Weights of a small GPT-style language model, trained from scratch on English Wikipedia.
Size: 12 layers, width 160, 5 heads of 32, vocabulary 8111, 6.23M parameters.
Architecture: rotary positions, no biases in attention or MLP, tied embeddings, capped logits.
Training: a variant of Adam for these matrices, 128M tokens.
MLP neurons of a small language model. Each row is named by its layer, matrix (gate and up: input weights) and neuron, and shows model dimensions 0-95. Each number is 128 + 32 x the weight over its row's rms, rounded and kept within 0 to 255. Numbers have three digits each. A neuron's up and down rows have the sign that makes its largest values positive.
After each neuron's rows, "fires in" lists the words (lower case) most often at its 100 highest values on Wikipedia text that the model never trained on.

L6.gate128:094097148187105112123103144086136148155077186119183101125137163103124169079168153127098073146109082121148132153096153129139118150140160158157103179044107189155110156085078139187137148158139085132109229161133081143160146132128124157160108109179132105118120170184091176105155132148123145148
L6.up128:128150136141122071098182110117098097114129090131176180077127159132154130139123127170114177115130136181135096153087210098108088144143096139094184171042137151139102147159178162096173143132111128137131135043125068090143154180106112161129114098135164091167119170155066174182188148157107108135
fires in: "has", "have", "had"

L7.gate412:163116125142158128145116104098142178101075106130082146131140214152182113143111190124142157160112116127123097194117074072091117097107145110194085106129115095128138146128176163164123145073088148155124124126099171208124098118188085165196115130110160090162125095087189079132133107107107136127
L7.up412:139117199145129091101197148112185138109154134129173174112086097165050142110126123169143066127129135079145174139131117096145095091190147136092130130150106117136096113066088124104110081190094162075088140114113105086139182148189065128138130150143169122151177105094141107140139165210158132139
fires in: "a", "this"

L2.gate252:177057119167101151165080094136132131081096130138077171104143099153175097123160082139100135117129164136091134129152111089136147089115119106133142091085139116089057185153135133166158180166133157116156182096102147112117178147113094069139161037109072099167097191092157129136091147152144132068
L2.up252:153103140172127055110109157059149131140129084195177191120145125184172133175111099109146111100109140140145112070163135079059104097098133142169174139109138180100167136199098139125092158123120139135112171100143184117095164108137119122122135117173117163153116145140100145105121113134146214156
fires in: "in"

L3.gate249:121110167136135051115114121128110162085122125107117165137118123118121161072115162190167173124184127118175152147038100113196115110116045107126054111129126120133114144169112113133138118111123117142108124127192121031154091116124077060140137108153176133112049132132154138119183119137126117126
L3.up249:100103163145140141144089150109079157145102132106109120095118132100164102104173185165173139149161206095169123087101129083125102149183095165170122135110132118125130133113096130078124154120121141128112148132141147078123155085128096172110095115124150143093088090111159191097118091101115103062
fires in: "not", "two", "land"

L7.gate111:132169158099115146111105118086153154172165171084099106162141147110127103078104079090152139117161145185156213146135032055116120085119183120155077093155146123110122210127112147126115148147105152163129166184107146109164168086097088157077146118163085161073105121129166115162137175148124153119
L7.up111:180101123065154109060112092083162188105108138138131129163141130122145146094129124107050112166142125115110159158109084147107121162166122106111128127150103151133161127091096155116137149102174150080147148141109033105097098177125144112160163089146118164112185071209103164173147086151097119140
fires in: "the", "their", "other", "that"

L7.gate143:127169158097080120148098152100108151108129150169143141140047106156076157144114179123115160174137098163077136152147122089190124116085144130115125129124086181076156125145119119122108142131150140158146150066128123148095169158144110142139108137111152202152093162146092121122151169137096099105
L7.up143:113112140151129065114116142135085162147093088080136133153146151203100133128137096115186124185105118119088102076067106188142143087111099098146138161160099131088177158158105164153080158152052068132150072131124150164075139095137184102207134118152141067153145199100159125092187180147048119110
fires in: "since", "january", "december", "april", "september", "july"

L7.gate116:088163143149141168115146140142164162125176099157181134142151057145103182090153103089144100180157112100140125127153129104160142112142184098150113134166082131094134170157081190070144138154108116135103181092116143116168095067151110120144059139128122124124114100153099140120110104129118057054
L7.up116:118143188121141043119146136092126101138130138136178162145079106060125156106143111102071166118131135133160107132190075128130105113194140137184138113127118106161173149141186136156144121112151133132167061116109077110105184119158100157101133141131106127160105103148109147160180142152109153177
fires in: "on"

L2.gate467:124151108079114102126118114087118117083112151160146107111091110140131040134149142099147151145145092156161131118159121147164064151155084116130067159137096198135050140127163103130101121098139184074171146107113182147132131148163119118119123092173088113110122120174185146084149095177092102155
L2.up467:097126132088143146134107149163064176150118100140074101103091057127102145133045151153129047078110120120094135182131133111082162146095084165110149135144082162137158108097142113113141084098167192172164112156103137141115121145125130151081157118129080084092141159119100140075097090131185172185
fires in: "21", "31", "22", "25", "fiba", "28"

L3.gate465:124124140151161125118074155141103163133153104145157122081104104169158143157110154119166148166157131091117157180106154146133144069100081133141081149194075128182152159153174127096130122092069114152133134098126161169119059130141137125161086189083150202100154116116129183180073193076144082088
L3.up465:148125147100108080118152086071171102092098098169142106135144087132091195113154195076127159173127064097141093094134137097126065163097116128136088129122118156119202160144142154103122149138065077139106145121118123169126136137128122152111082132076158131137188131123148128125131111106073113055
fires in: "on"

L7.gate24:145160120062119092115138153154137144104130145105148127164147133139144122113069146132199105198133123096139123113106149121173104150125121099159167092131150074119102156110154170161141096134188145109144170152145147118157069108129052111138080096167134156067126090138131110145117187118100104080
L7.up24:177173153151117061138109118112136150091109150156124140183187078181135096066173066154147087172164105127147121180094129138093238121080093087174122082139186099130105124140106131100135108160112162122081122094125144088113150148149161122093104198125168148118174163141088096146107166157103130133
fires in: "a", "any"

L3.gate56:137116063119140147137159127111177088121122184151099078190100143138121095077155123093070133125111150071121139118130113039082147135104100149100085179169151164142135143175132076139082188123115117106132128131133096122136144120149118080127160124158127095083118091145142110218103092163153147054
L3.up56:120154135139189150198098104189150134121080160148159136101117147205089155153108112147141167166102146091089127122119064136143115132066068150123130163145087156079162120131139151107117076164104108157114176177153109185100123128130172120160127181192165145134110087119115119138108143073104155071
fires in: "first", "new", "second", "many", "seven", "final"

L2.gate143:157091142167138118166127122151127194120162119090094113105132170151102089148153171185107104100140111150155078162179078059162123127164116105140129083175125125163093114187089118124113145181134149189130131114161071194175116147128204144167149152114109156176152108133094096167125118113131121136
L2.up143:156157133192154140113079159082134147131204133118139158160099114151077139123105185186120130086175130175121126165141107105109124132132147145180119197149124110133136116101163136145093153184104156160090193148138121164136153150111116184092125128165126142116104087074124117155141135101094152164
fires in: "united", "where", "young"

L2.gate23:099139140149122115158155145149113158113127072168158149078139143081086071135136121134150166138132105120151068180137133119178153155124086147105170111074206160098132151119061116124105155128086131115107119103148146175065129122097128150064150118120070148114121153164140169108143151130120136071
L2.up23:165132166130160131150099100112086177145154131107061143120154104166145092155124138133128060136142099146101073160111124120163141153104122134117105183112113156086120204160124095088079118087062095154127144105125128151152146101154163191168134153167107164120071119051140153113172110176176115077
fires in: "city", "village", "town", "august", "firm", "cross"

L3.gate329:152147127105127107143144099146146153142153092131192078181146079164186129072146128091136132036117224122071136115126132136109147122189141138166142114117157147150118113113136155125141171174129075127105140198143104152155110056115127108155155117141171106093122126152126129131146153087122149165
L3.up329:117144078151140151126205133146118116088130161123122134110165092164180104099096064127119144134113104121084124140122125127112118097081136111049083092149137105130181133087126123049135069173136145137144088126138079128131188106112125035131116068067144092138165133147107097116159177162093120094
fires in: "a", "an"

L6.gate555:128153118151155167206133084112114095099108133119146089147187119098151163147131152135144113081130124172200139136102095086136137116145161071142104162161127112129109151121136146151184151157149118138085150089107143153114102117103111116154155110169117145126109171219096099108171147143134150092
L6.up555:164113165103124078171166120088074210113147181159172094151147064145130123107161104136082119103103083112145077069180147093053100120180093111149125100136136155147085150143089112142129114076155077147208095150072179103138181081072165174143102116150123178129146130105154135127103100133125105126
fires in: "they", "she", "he"

L2.gate483:142183186154142126093090212139084117169155166150114162143086131141145122126139117120136128172138147081146071117138165067090101119112117125148140174079089174127169137127156126084148142111191147075108144082170183138171120128055176096123149145157083128130119127091131152170078110160172138039
L2.up483:144190135130144112163155114106104134091123163049175126122095088132116084134141168151111104051138130102201125161080169110161131099147168163159152116087178144182095156118114129117023135152056071137140086100071106192156150095130113119147089132086066162118124099143161109119202090154145152149
fires in: "she", "bill", "they", "2"

L2.gate241:139108143150143164123120146130095105109210144091074103154021123084149138127124153115085074135136129123112172124115070152169121186118144181176116111088153147102092125124184111195124131134164113125123134117126149136130115171122110129119143118125097099075154094147113086112134161149083107122
L2.up241:154104117129118143097125141105187147131124122129151079103081170130112086129101154167085116145130187125132087136125095181170129088173135194189117088112208104151126088145117150114101126099121081150096123171085110105052097137147137138126115137137076146116171061147091119196190186141132175127
fires in: "music", "songs", "vocals"

L2.gate162:121124153167140083113125107140140141138135120158119188123134100112121075154141120125149202081098066134199094153101123092060151103142184162117155130147091090153142136166100108213129109080140138089143160130087158152133149137146141131170116074106147099116134144130172125136121169103126103108
L2.up162:104182086123131107124171160153066145100120119124114152190179116180132102137144120147117104139160171144132116143132212173130128144128107183098095144130071145161119153128069126119081112097076087159131149140130132164118177123129122187097092129114107095136155143119177108163140114128171116140
fires in: "it", "he"

L7.gate598:186175141087083132167146128077182104061108178090125110146160089148140093110130138160146118123136081138129138112138113165145133080139135162167105119175132167134102135089135180092081112112129162121095115109162130115153121187085134127090113179153112161138112122060075113158102136146112146077
L7.up598:138146148079189180067120138111166086114148148081127175175070120137112121117161139115123131144157159132199150123138120088121159108071134077120115163181139046141112081126107098164127134143115175159155134132132125061165126164087110131096158166100093168109062136116099125108131132155143167088
fires in: "these", "other", "several", "many", "some", "of"

L2.gate314:182133155154133162146171145124152111134181183096172173136146142151135121064119166146132098105081128135097123102154126049129153248157144100113088133079116176123115142115112165149094083105069110153094120102094115087160113132118110172061104155133174143130121129192144116084158128173115092146
L2.up314:159125120115153135125174173193137135102122107158123101092134149097109093109092168144197184051126182164145141121105175085151105143157151139074146161031178131130123094104158129106114119100106123080089141126133121155151159108142107111105105112121169164145132122150146051179173148178167097179
fires in: "has", "does", "takes", "makes", "aged", "him"

L2.gate350:167151080117112117105154129101158049095171110145146181131087132156146132133088150086173097096104093136069117110086148114105100154153118107085115252133138171103141146134107074125124152098121183182128134133138114135174095142119123131116092142082137134128142158127185063144154097138080130091
L2.up350:161181085067102061100129119128149091157142109144127134151157126076118161095096116049152174143149130129131111118108157113176084153128145156151129167117170164143079141087133133089112173083133140147156104125171114081158131100156078095160123122066204155176121073206126101151176106183138125137
fires in: "was", "features", "directed", "received", "soundtrack"

L6.gate69:123144097147132133098148184152184204119165176102078114134099102123178111155169161135118088151069111085056128140089083122092170103110135110139178123067100132164106171136099216165149138133138139139087189151123142129156172096179136087089148117172134123062120166125122116136140220131113117144
L6.up69:207114130153133110125127112157117095135103116164100130148079146148186205134198101104158113178093144149145167177125137161133169125126154118119144077109110150144104142136100138141135088090101169066067151128126112119121124119132142139120187142133054062142152135113154132121128128108123070160
fires in: "is", "are", "the"

L2.gate37:121132137076123080108128182091096164164105166099187140171134160077108218125146136135152065151101169139091094146078095176144116129113069095139122117119195171146147097096081149122112132093123168162146153129124147110074086189147135074154105133108189123100110145130153160151194086164156175148
L2.up37:101137127162148116135156129161213098102149153142112046181205153079148137089139103107120167131120122109101111168123130184107121133103123161080185121086116104049153113115118111172170161102133127145159100102126170144128088119173064135117107116139107124107102081105065219140117104113070144146
fires in: "of"

L2.gate521:145169118148074073138107204090101153108141120103084202103119067158135081079175152082095101119135164116101164137204130073094114151099111163120163121091174122167133154116110076074172128118095187104095095113107124106130162130101121127170159134134096122134155130182120127158169158188149133107
L2.up521:125135112152139113151120118096135140203134145143078120088120136076150166150160120093155134083160125205099182143112119158148092064190171166174144113064083152129140145151130145108136170112100099136131163095140078127133180103141162132111162138153078140112121115124160166066157152171168129146
fires in: "she", "he"

L8.gate291:078147180144092081126136119153152169129114161125130120091160148136176125118134103143130108098205151186125144094090088187159077129081190089127125135082177185132129139132130197170142186091127123143111187122050133070126123068127119130147127120157036114123113127150130127103177119128089142154
L8.up291:110125135162129110093166166136103177148142100073093113114110113157124123111103137182105112123150142077077068099145109086092110105168175126130097138130126125148157162139104148090074147147095134175094178097095075135159052126163115079141131055169067167127047154103155188109168077134101164127
fires in: "is", "sq", "was", "population", "also"

L6.gate350:116117101119121123158140103092146091082073116175138096176145131091172192119103145091124111057084163077122147135162137175127123167111136141143094145140121189149152079150074079102148152211143105152141150139112126074088140154141108087146087067132082131096127164134093140127122099205090160140
L6.up350:115164108126134147093089078141155113091112153204141107101098073033196158152091123160136100100074102174121105125150096158144130082133106127177094122152140122105103079178129153098120124142075101141108191153076097145098151125068115103142067087122139145153174102112126101116164133157117145160
fires in: "of", "minsk", "sales"

L2.gate128:131174124084143169098129171134119170159156135127114113129180147147123107128137097118189201129120128177090132075115108132152133135164146125107107103189098172123073159084147143151065109075078164116146140174109147166167156115044132180069144150134138153155142143071153143123133043159063165121
L2.up128:092133135159124129128146124162102223102135137117135132145125110085142160160067098127146124092158103055174136130091135153226131109156113093144087125167084101113190148117153138134101136133170095160145103129098111074157118094115101115133094118111157186072160141129145141124168115104051119175
fires in: "season", "round"

L3.gate267:137175171184092114150118102134153206104146159134093145143158119145148091143095108103141084096146181172149183120134106081151113109065099083078148162154134088116082158128145173139081178216108152114129133151180135083179119124100188143197143135122148086158134103064098089168157127121115127086
L3.up267:082169136182071094122094015153070173165101124094095118105141187062218077136120137136126142111202092119109089122113110121103121128104110095181130140131173139142102101168148159183140055065108122151114157166122110125142156129104149133082055155081125113151127093172061114176124094125136105163
fires in: "who", "have"

L7.gate269:090179127071072114122076125109146132160169141111108151118146144064170138109149131111144063108119075101210144124111098133068058165152162107149121118119129119103145153096113091104117140141152153107091136076141177092153106180090154109135169136126135139140139176130178063113092197066078166043
L7.up269:095156124090152108113098120121174101075120172094192158146114108106137136135123177131102152070159165180137125150126148088095134096142080126157083111180130135069117085133090179091163158144113124109113162109149125134126142142065160147111114091126183167082121167112152109185071125161093137117
fires in: "of"

L2.gate638:141155124124175141130133169076143128089136094076157118156090115147132168129152109139143103095109076111106089126194155186152172096141154083146169136202157092135103084149091138153162143101132170104151191171098105176105108160163176209112131127102180156087136159178138094136131115110146147153
L2.up638:139162103087117125062180132101104150092145093102094166173072152070158188109083117143142149111127099076089181103133164118132134102188132098162134162197151110128054112114142157120128157121180104145143108132138139102154120121139107118082131118164130109169108129129173175112174089126169132128
fires in: "is", "for"

L8.gate69:126126143128148159133169130108136127106158183116100153144133099161157135088191130105130081145122081143157096138219122105164165182147188124156149123100136165167105079092136107127128084163135120133133101164049107097185164104096142170141085107150100104146172112142095150120138161148129162125
L8.up69:128125119107065071098171137117147105178080103143131168187152180190155135160157118077119125176118139106149153167188121112154118119166128155133151179126056131068153146122130177151172116097088137162167136142086168136137143115169119168123160103125123072074129089089141093147089093187100159122
fires in: "after", "when", "while", "2002", "before"

L3.gate110:154126159154094144139130135163133093179179073135173146127154138204151068148145111155165105154119089143075098150113150131120096160186160101119067114149117172098136123140153145081161146104160182082172098108128138112159131118125125111122126128107143085150105150125101100140109137130141056136
L3.up110:094085142167083095101134103141160125159128096147170167138147108160110136178103119141116140126137100126135126097108104131146209131109188116131133146114091106092156121109170156097147156125107131122129106116135164145071200154109146166020104179130107105144091171176200108187093110116102136136
fires in: "in"

L3.gate405:160144147144088170160162092170175070171120110123118087159117083176099121158144173109070142142192193136084143105151106088122143136099173124094127128122120166078121140148086121164115107158070082080155091180140152112141127088156086111130147152149157193113065113167073155128127187189125113099
L3.up405:148116164182120066132107122153077077125122150155149138116073132194107097098101147084117124093094173114127145092068121098112075151073130157097142107158150080150075140125116128133117106148113102109139134163095147090135099112076207102125081077147063145160141149082124121101127157165212199124
fires in: "second", "many", "first", "least", "third"

L3.gate550:142106190122085167121188127089133157092136165170173149093115088178103152085114161177117120095106101121108089120138083157224099144100180118071132140134148148152140093126097123148141112149121131093109167121113070126175146149113133149120082139128082122132112078136127115136195136090165123120
L3.up550:129158126175128114144142158156119058144116134176121166094088116123124141107185214148062147161095159078111115146119188078122129123103104142145105166108102140149067081068173158122127113127105149167095154158076062194114076129104218106147134139099091069104138108143142066135128092095151120147
fires in: "was", "had", "noddy", "has"

L2.gate217:165096114138136169129158175125130088138185075149111140176106085086151109122099150137174129103128154181097166150145152116153148155158100143119183162099158085205095132104127110119177179103135144112114149125149061207172185146139039171154095102146160067119121125086140092124088093136123096151
L2.up217:115130129100122165174122207104129088167103080108117089126140174088167093108169184163173119092075111116136177139129084093101146195136147098074180135153155164119098048168151176094073135123122136210151165117110085174122078176170134163178109193184080111071130083134115099135166137161123116149
fires in: "music", "art", "history", "technologies", "arts"

L6.gate317:147130107158141097125126090111181157128082171098162108151136108049126117087167079148082137107091138126146134150168165095116142157113149180161114162116125139116097134094074152110077152086145067133142190045106143134143168162127135115155119130137151117149158184139106093153166082166072151116
L6.up317:131115154128160104105191098238170137109166158106193176175150152122128143147114114084133110144117121134134122159100135113160083123089126123189102152169123101108101128193149127051143134083126103174106124134125114116078063162097065109177139116113178115126206104104092147151131112087151122111
fires in: "of"

L6.gate319:160145153119079173100105108128153132148080163154134124142141133110211201023123127053146121140141110214106130111096146094139128124147139103125108096144075153143114141133190097113144153192155146109083131145145114118129086103106123076122099082172127103122110143118100135119150081133176105177
L6.up319:098166164128131209137109141119106200118111187099082131184102141069152105161094135136131133122153136116128141119159121116128122138128090112208129154159154144132052182125114153080119154192160124129123170172087105096136138136144131063108098098172098162141059181135128142112103135145153161090
fires in: "and", "then", "also"

L7.gate631:129094145180121135179076079140070146153127098135116130143175088141139106116169132162085145139158131130159087146158164099165152114163124118120154092118157146113153163145175099173084168068124146093082138108159137114098190095088138179142084190206080096107089158169115131085138120140102129158
L7.up631:209105176157078103091106154152128104120147098151074205178131150131118201134122131133112132084129090166082122140147080121151073091128142126120152192187082176124066189217136188095137163165141118119123161136129113116119129128113127123081151166133102121168096160107083151124089118141133099105
fires in: "on", "in", "may", "madonna", "to"

L6.gate197:113112168098106127126111132074166186084113117179151079203108138100138116087146120161131143160140087192153120121087114088173116120116132109088059105139107164148114068087133132112149123135174161173183183136123115089166157088077102161071172176126127095094131108126082102140118119157085176147
L6.up197:130179178116126148136086133078152104112125115031119109133212103121143147098167140220122154142150124117111138146153102122151095144134129146146088145128136127091137163153069120135161128135113097065147123089168099092114105153157128127086151123174121101125140127101060106141140111130130102099
fires in: "and", "south", "2026", "2020", "2004"

L7.gate197:093144128128118095142096112134195090147174174061118124171121146180136151067157145157167094081143099159154154118141138076081092133127154098166100137126099152102181176154097130135142142085086110100087121127143147161167090153109119120100043136160157159052129140136072142140139127061101127184
L7.up197:135144132185087123125122076139182151110154135152118143062121064088148136084120153200092135096140113161142131102107138085115126118157146089138163151126142151112156142118102128141119147145152112126117128186107080133129146082121178134200160128098162098061129111179054098166134127110182100065
fires in: "it", "she", "which", "of", "that", "and"

L2.gate57:136109114134097146068121148087154159158106173160102131138184139141172138152122131061093116104088140130143078101147101167174162160153101118148197120096111104135172122102135108173200166174156144149087178197147121110120156120127145172162093123130150148125099108149145089110089099119075230191
L2.up57:174108125118166136122123090155171131129097116125208119131171136060122162178112088138131158190122146145085104119129172082173105113138094142121127123178132153074127136134080134140134102092108173142142160134167081148121121130159222104164098068126130198122051107140087100127158091164184136078
fires in: "in"

L2.gate163:174131157091068192143109136112108168163127137141136098107188136176121171174158096124087144170144136142097125132097158113145103143170188102139079136135121215086093071186084113085136105129090141127124092128129178015148164099148107154122069105139127169157120177070119129131095110108092078109
L2.up163:156113174128046106116119189140129116136094086165201113149110132086133147136136139077151121148194107173100125108165084149122128127143144173128110124115123168160111127124137118094134141117069082141071183136109103071162207152128138120138034107174113078151080157121119104172102082110133108141
fires in: "to", "on", "of"

L6.gate510:155174110147087163106137094137118104145074167123152174124150100141151143053040156083135115088153045166137130112068130115099127113123156081129167098152092183107119144124162107124130111069143121133088152101067152075144166079070132098155139165168105099196140166098094086126090110111134087121
L6.up510:089122131077134156200142127149126128159128142087077156174074145100163129126145126122144121104088168137189130180077141153082120187136129116166122160108165175106176109105157110118130111152158059166121132106097175139111122081117139162143082150160128186088134112164098140178153124131154152098
fires in: "it", "however", "also"

L7.gate632:132100187156100142150096147123146207156118114123083117150071110092147156106148148137121150113140031100182171114165151088086115141102102138187113169099219118138055094143120081088134098120085140140106105169154121099153091132116121172111150139162177124065145139149132115083082074116189109060
L7.up632:120102125142134138168151125169175131074123112134111096109074140086124102107171160117103149146186124056216157122107116120135174123124112174119136183102188093121143079088141112117094122119143103143118128090102047076091129112197144143125081098129156058105085130142096168133148100107164170112
fires in: "have", "had", "has", "having"

L2.gate232:098180080155163162111105114165059184110105109120104132169058205139055148100157170113137137134120138147097113093112105155107183119042119179101159133152155099092108117170138171157091158137104174162122120141210138167121147106104176151106104097098156139071159081144115073146137096167128147102
L2.up232:130106136101168107153144107141166198105112116086148134104165134144063119132145112147147163055160080164144086134083102093145104117122138100160077093191130175147153108089170094106156139126142126195161163156083119161135121116121136046190150135109139151051123063107121118156111119126126156100
fires in: "new", "main", "golden", "business", "female"

L2.gate169:145101097174115166162131140155130116098177124191125134109150105170119144128154124138084128097067113168108142131152098079123114110108159133120149115123105174133134142100126168079154135142136148083145142112156140126127055151096080110130087128079115180105075150178108078137153056105108085048
L2.up169:143116190137111120099097086108117173086099123171089115165142089206126143149162131155130152108094131079187098140124121117101151139177137156129125166160192146165095161100098116150116148119166120183172108132121163114150173064178111144090085116106109165145087136129185141092131084139092169113
fires in: "after", "at", "on", "for", "by", "under"

L2.gate377:149174064151195141093118130163061114153158145160097165111168110200153147155147168174078092154163112156035178144141110117126149112136109147140133133141157147110116138067104086095180173096140122152172130164195101109150083066099125125144182152141097122143119107160168097148160070122156136070
L2.up377:190084112087131150112072125122076112105137134104116171111143119166096146105107144032175142151119134093115102137154119095132141135078072135154107136093137129191137164105145148138100144100190141118101099117199104122108111082147191150103209092149086185127073110178161156120146123135106069094
fires in: "it", "was"

L2.gate234:116130118143135141127098149135141139138144168230152121169118170112131077077107152125186148142128124085067082105124113139132143142107128185098140094123136156141172105076135156155106123131092112152185133138128159106170156121132141122126096142169172121078134162159121172109148113163132099125
L2.up234:115152136116127092104114070156075151085156090133093169107125143120073118135172076156130111136135160105127113184123167194117169110147071156108127109117158126104063036176123172112130057160134136150204148072166170145146096136119113081145171055125128135111131125086139117076121163191138133132
fires in: "team", "august", "september", "july", "championship"

L3.gate552:119069149141117132147120156068197157170116133140127167114133095199212124088176130116112134106092171137107084136118112153109188127102142109102143104150099150107093128149098168116213164153108084122136120131111129116184095100022097132133148097136111120119104138136181168113108141138103148152
L3.up552:146131099154123126141108113054100175163156118119104093151176126152125121138060160139159111166116121128140107095130147167140160144115041084165152068122097103153091127185127136137172095142109096169096167213141159160139172103107131178134166095125115080156134071095121092074096144183123107094
fires in: "united", "san", "south"

L2.gate351:107208157138140162162157109075088161110141176116135197100114120185124127179159149074157119114133082190128188114133075149104129138117177147127129118132115172123188169120094094117098129088068100124120149138101085144124163120126103118160115138160124152084141149154160117121137140133206103112
L2.up351:161129101137113095119080107151125143165148167162096095114136098153117162115091118083140153165129096109170120138121180106108146131061142130213074150127174146137118098122149057146099074131153094189099095125130146160127105134164168097139131113111135125137099197097178101111138143053177158095
fires in: "also", "documentary", "television", "theatrical", "primarily", "tv"

L6.gate423:140147123154145133154122110121115174138078136162159148093161126158112145085147132106161088170112102105137070171111104160103106084104139142127153172142100170166127138158093159150097068098115153138115146183120204189166177147119091183153105109154131142137098145097069125143092172158091120161
L6.up423:126117141111156187136095042073101181139201070160113164089134131127115156125130159101104067160095104140164145168145085164167117163128125145100078174109086115148112097135119128093145140077141153079092136097137130108140113173083128166112157112131163182117137102057198144090093196143136148155
fires in: "born", "n", "united"

L8.gate392:122106111126156078125139161127112136128163135132177139141132127126125097106124115074087167112136115152165146113082042127130140100100104189098112070089120105100099109218109175134127122131111147098157127146098098091149171115051064144120102089122095078126153048095128152159103105157143129090
L8.up392:034159094121160126138128158141120144111200125111104146128162106134138111105102168117124167181143097108126204175083157154052091043170117120130158131128144070089128116165109123147133150156141181156124150110146117111110117181094187086128076085128073088121116172118071140102156163098152121106
fires in: "united", "south", "powell", "north"

L2.gate522:102137093161113100137110113126160150129134109127105186118101159171209196092200142099146093089191096190119105163176139123123126179091123131144114149130080131105114135099182105111140182098078127152155142165121158140143158136122130154146110105097125088080158133082103098126174146162173086100
L2.up522:131173113145077100118060117156183099131087134148114120117116176182114136061139180180181116128139151107098088140151105121125106060107092154183140087087130129117139174136110141148137119151110158200104085150147098170128133125082143176081127106152133104122116099169125091125161175169104171145
fires in: "who", "when", "though", "if", "but", "what"

L2.gate74:154129104137102154153077113103065101167131153145163168177113136117143181097119134074141145110081167119107102159135093140173089145034089145175141086141097147155130135108148100118101163117122114103125172166163128193138084121130074106131175141109153112120048130148145198134108117179117126135
L2.up74:103133094100166142089045115099092121140074068142137108162107129108092119106126145135103142173146195109130168125159235128100083083090165154172154138143152109139151134133166095109144144071123072111149162170127190090112099152091124104125105141166202092155090163136096123187155075151133118114
fires in: "three", "five", "four", "two", "seven", "eight"

L6.gate66:105114157177113096196127155124107186153174164167082137099132139102172100128135098124091136124124128096053069135145103137177110173086143151173178073075147139088113111145139112146128119115205105136160116145082103086166137146118143113112075100137099110058074132175142189119101191116082069091
L6.up66:172140113165117109095129150135170125152075073143139150147133150123194126120149107122079141174144111107116110185102174118096103089146179103176151142184112108085161120145183136122184184110157143135121116120069147152108158107070117102166126089129177171070143131128099131131170127123172121106
fires in: "in"

L2.gate577:125124173108114116103127148114111112145117138095105168148119153165157103123159107162165098167104144180106103060133148103128172091111170153149074121122117174128173171162114119132131115101112176140120112123091048181091139135069170145175140084119128095155114103121132111129067117158154105112
L2.up577:148101129124094126083122150151157122117103135138080186102175186102159160111093093138157167084117118143106166075162097022152114128172090084163133088192207209127110153149134122128147119121161181171124067179097059146090094120144133137086112108147085104134152110122134097106137196103166118085
fires in: "and"

L2.gate119:154114174145117080138079097103204096176124119131112095158083121058111157155142064153084084099146135181142113200132162151120125092109115104185095058166113123136140119089121111152151154189116090167125114112159133127121112095109133144194175142128127157134104133128133055140126111096127129132
L2.up119:125162158152124158125096142184094106064083163144186155154169111155114125167136114127153142107119134095089168181113107184124058131065136106157212119120188103111065148095127111108094138157142137128126133120158166195101164106166157140128145116149166199131167150165127130084134067133077205110
fires in: "new", "professional", "no", "old", "medical", "young"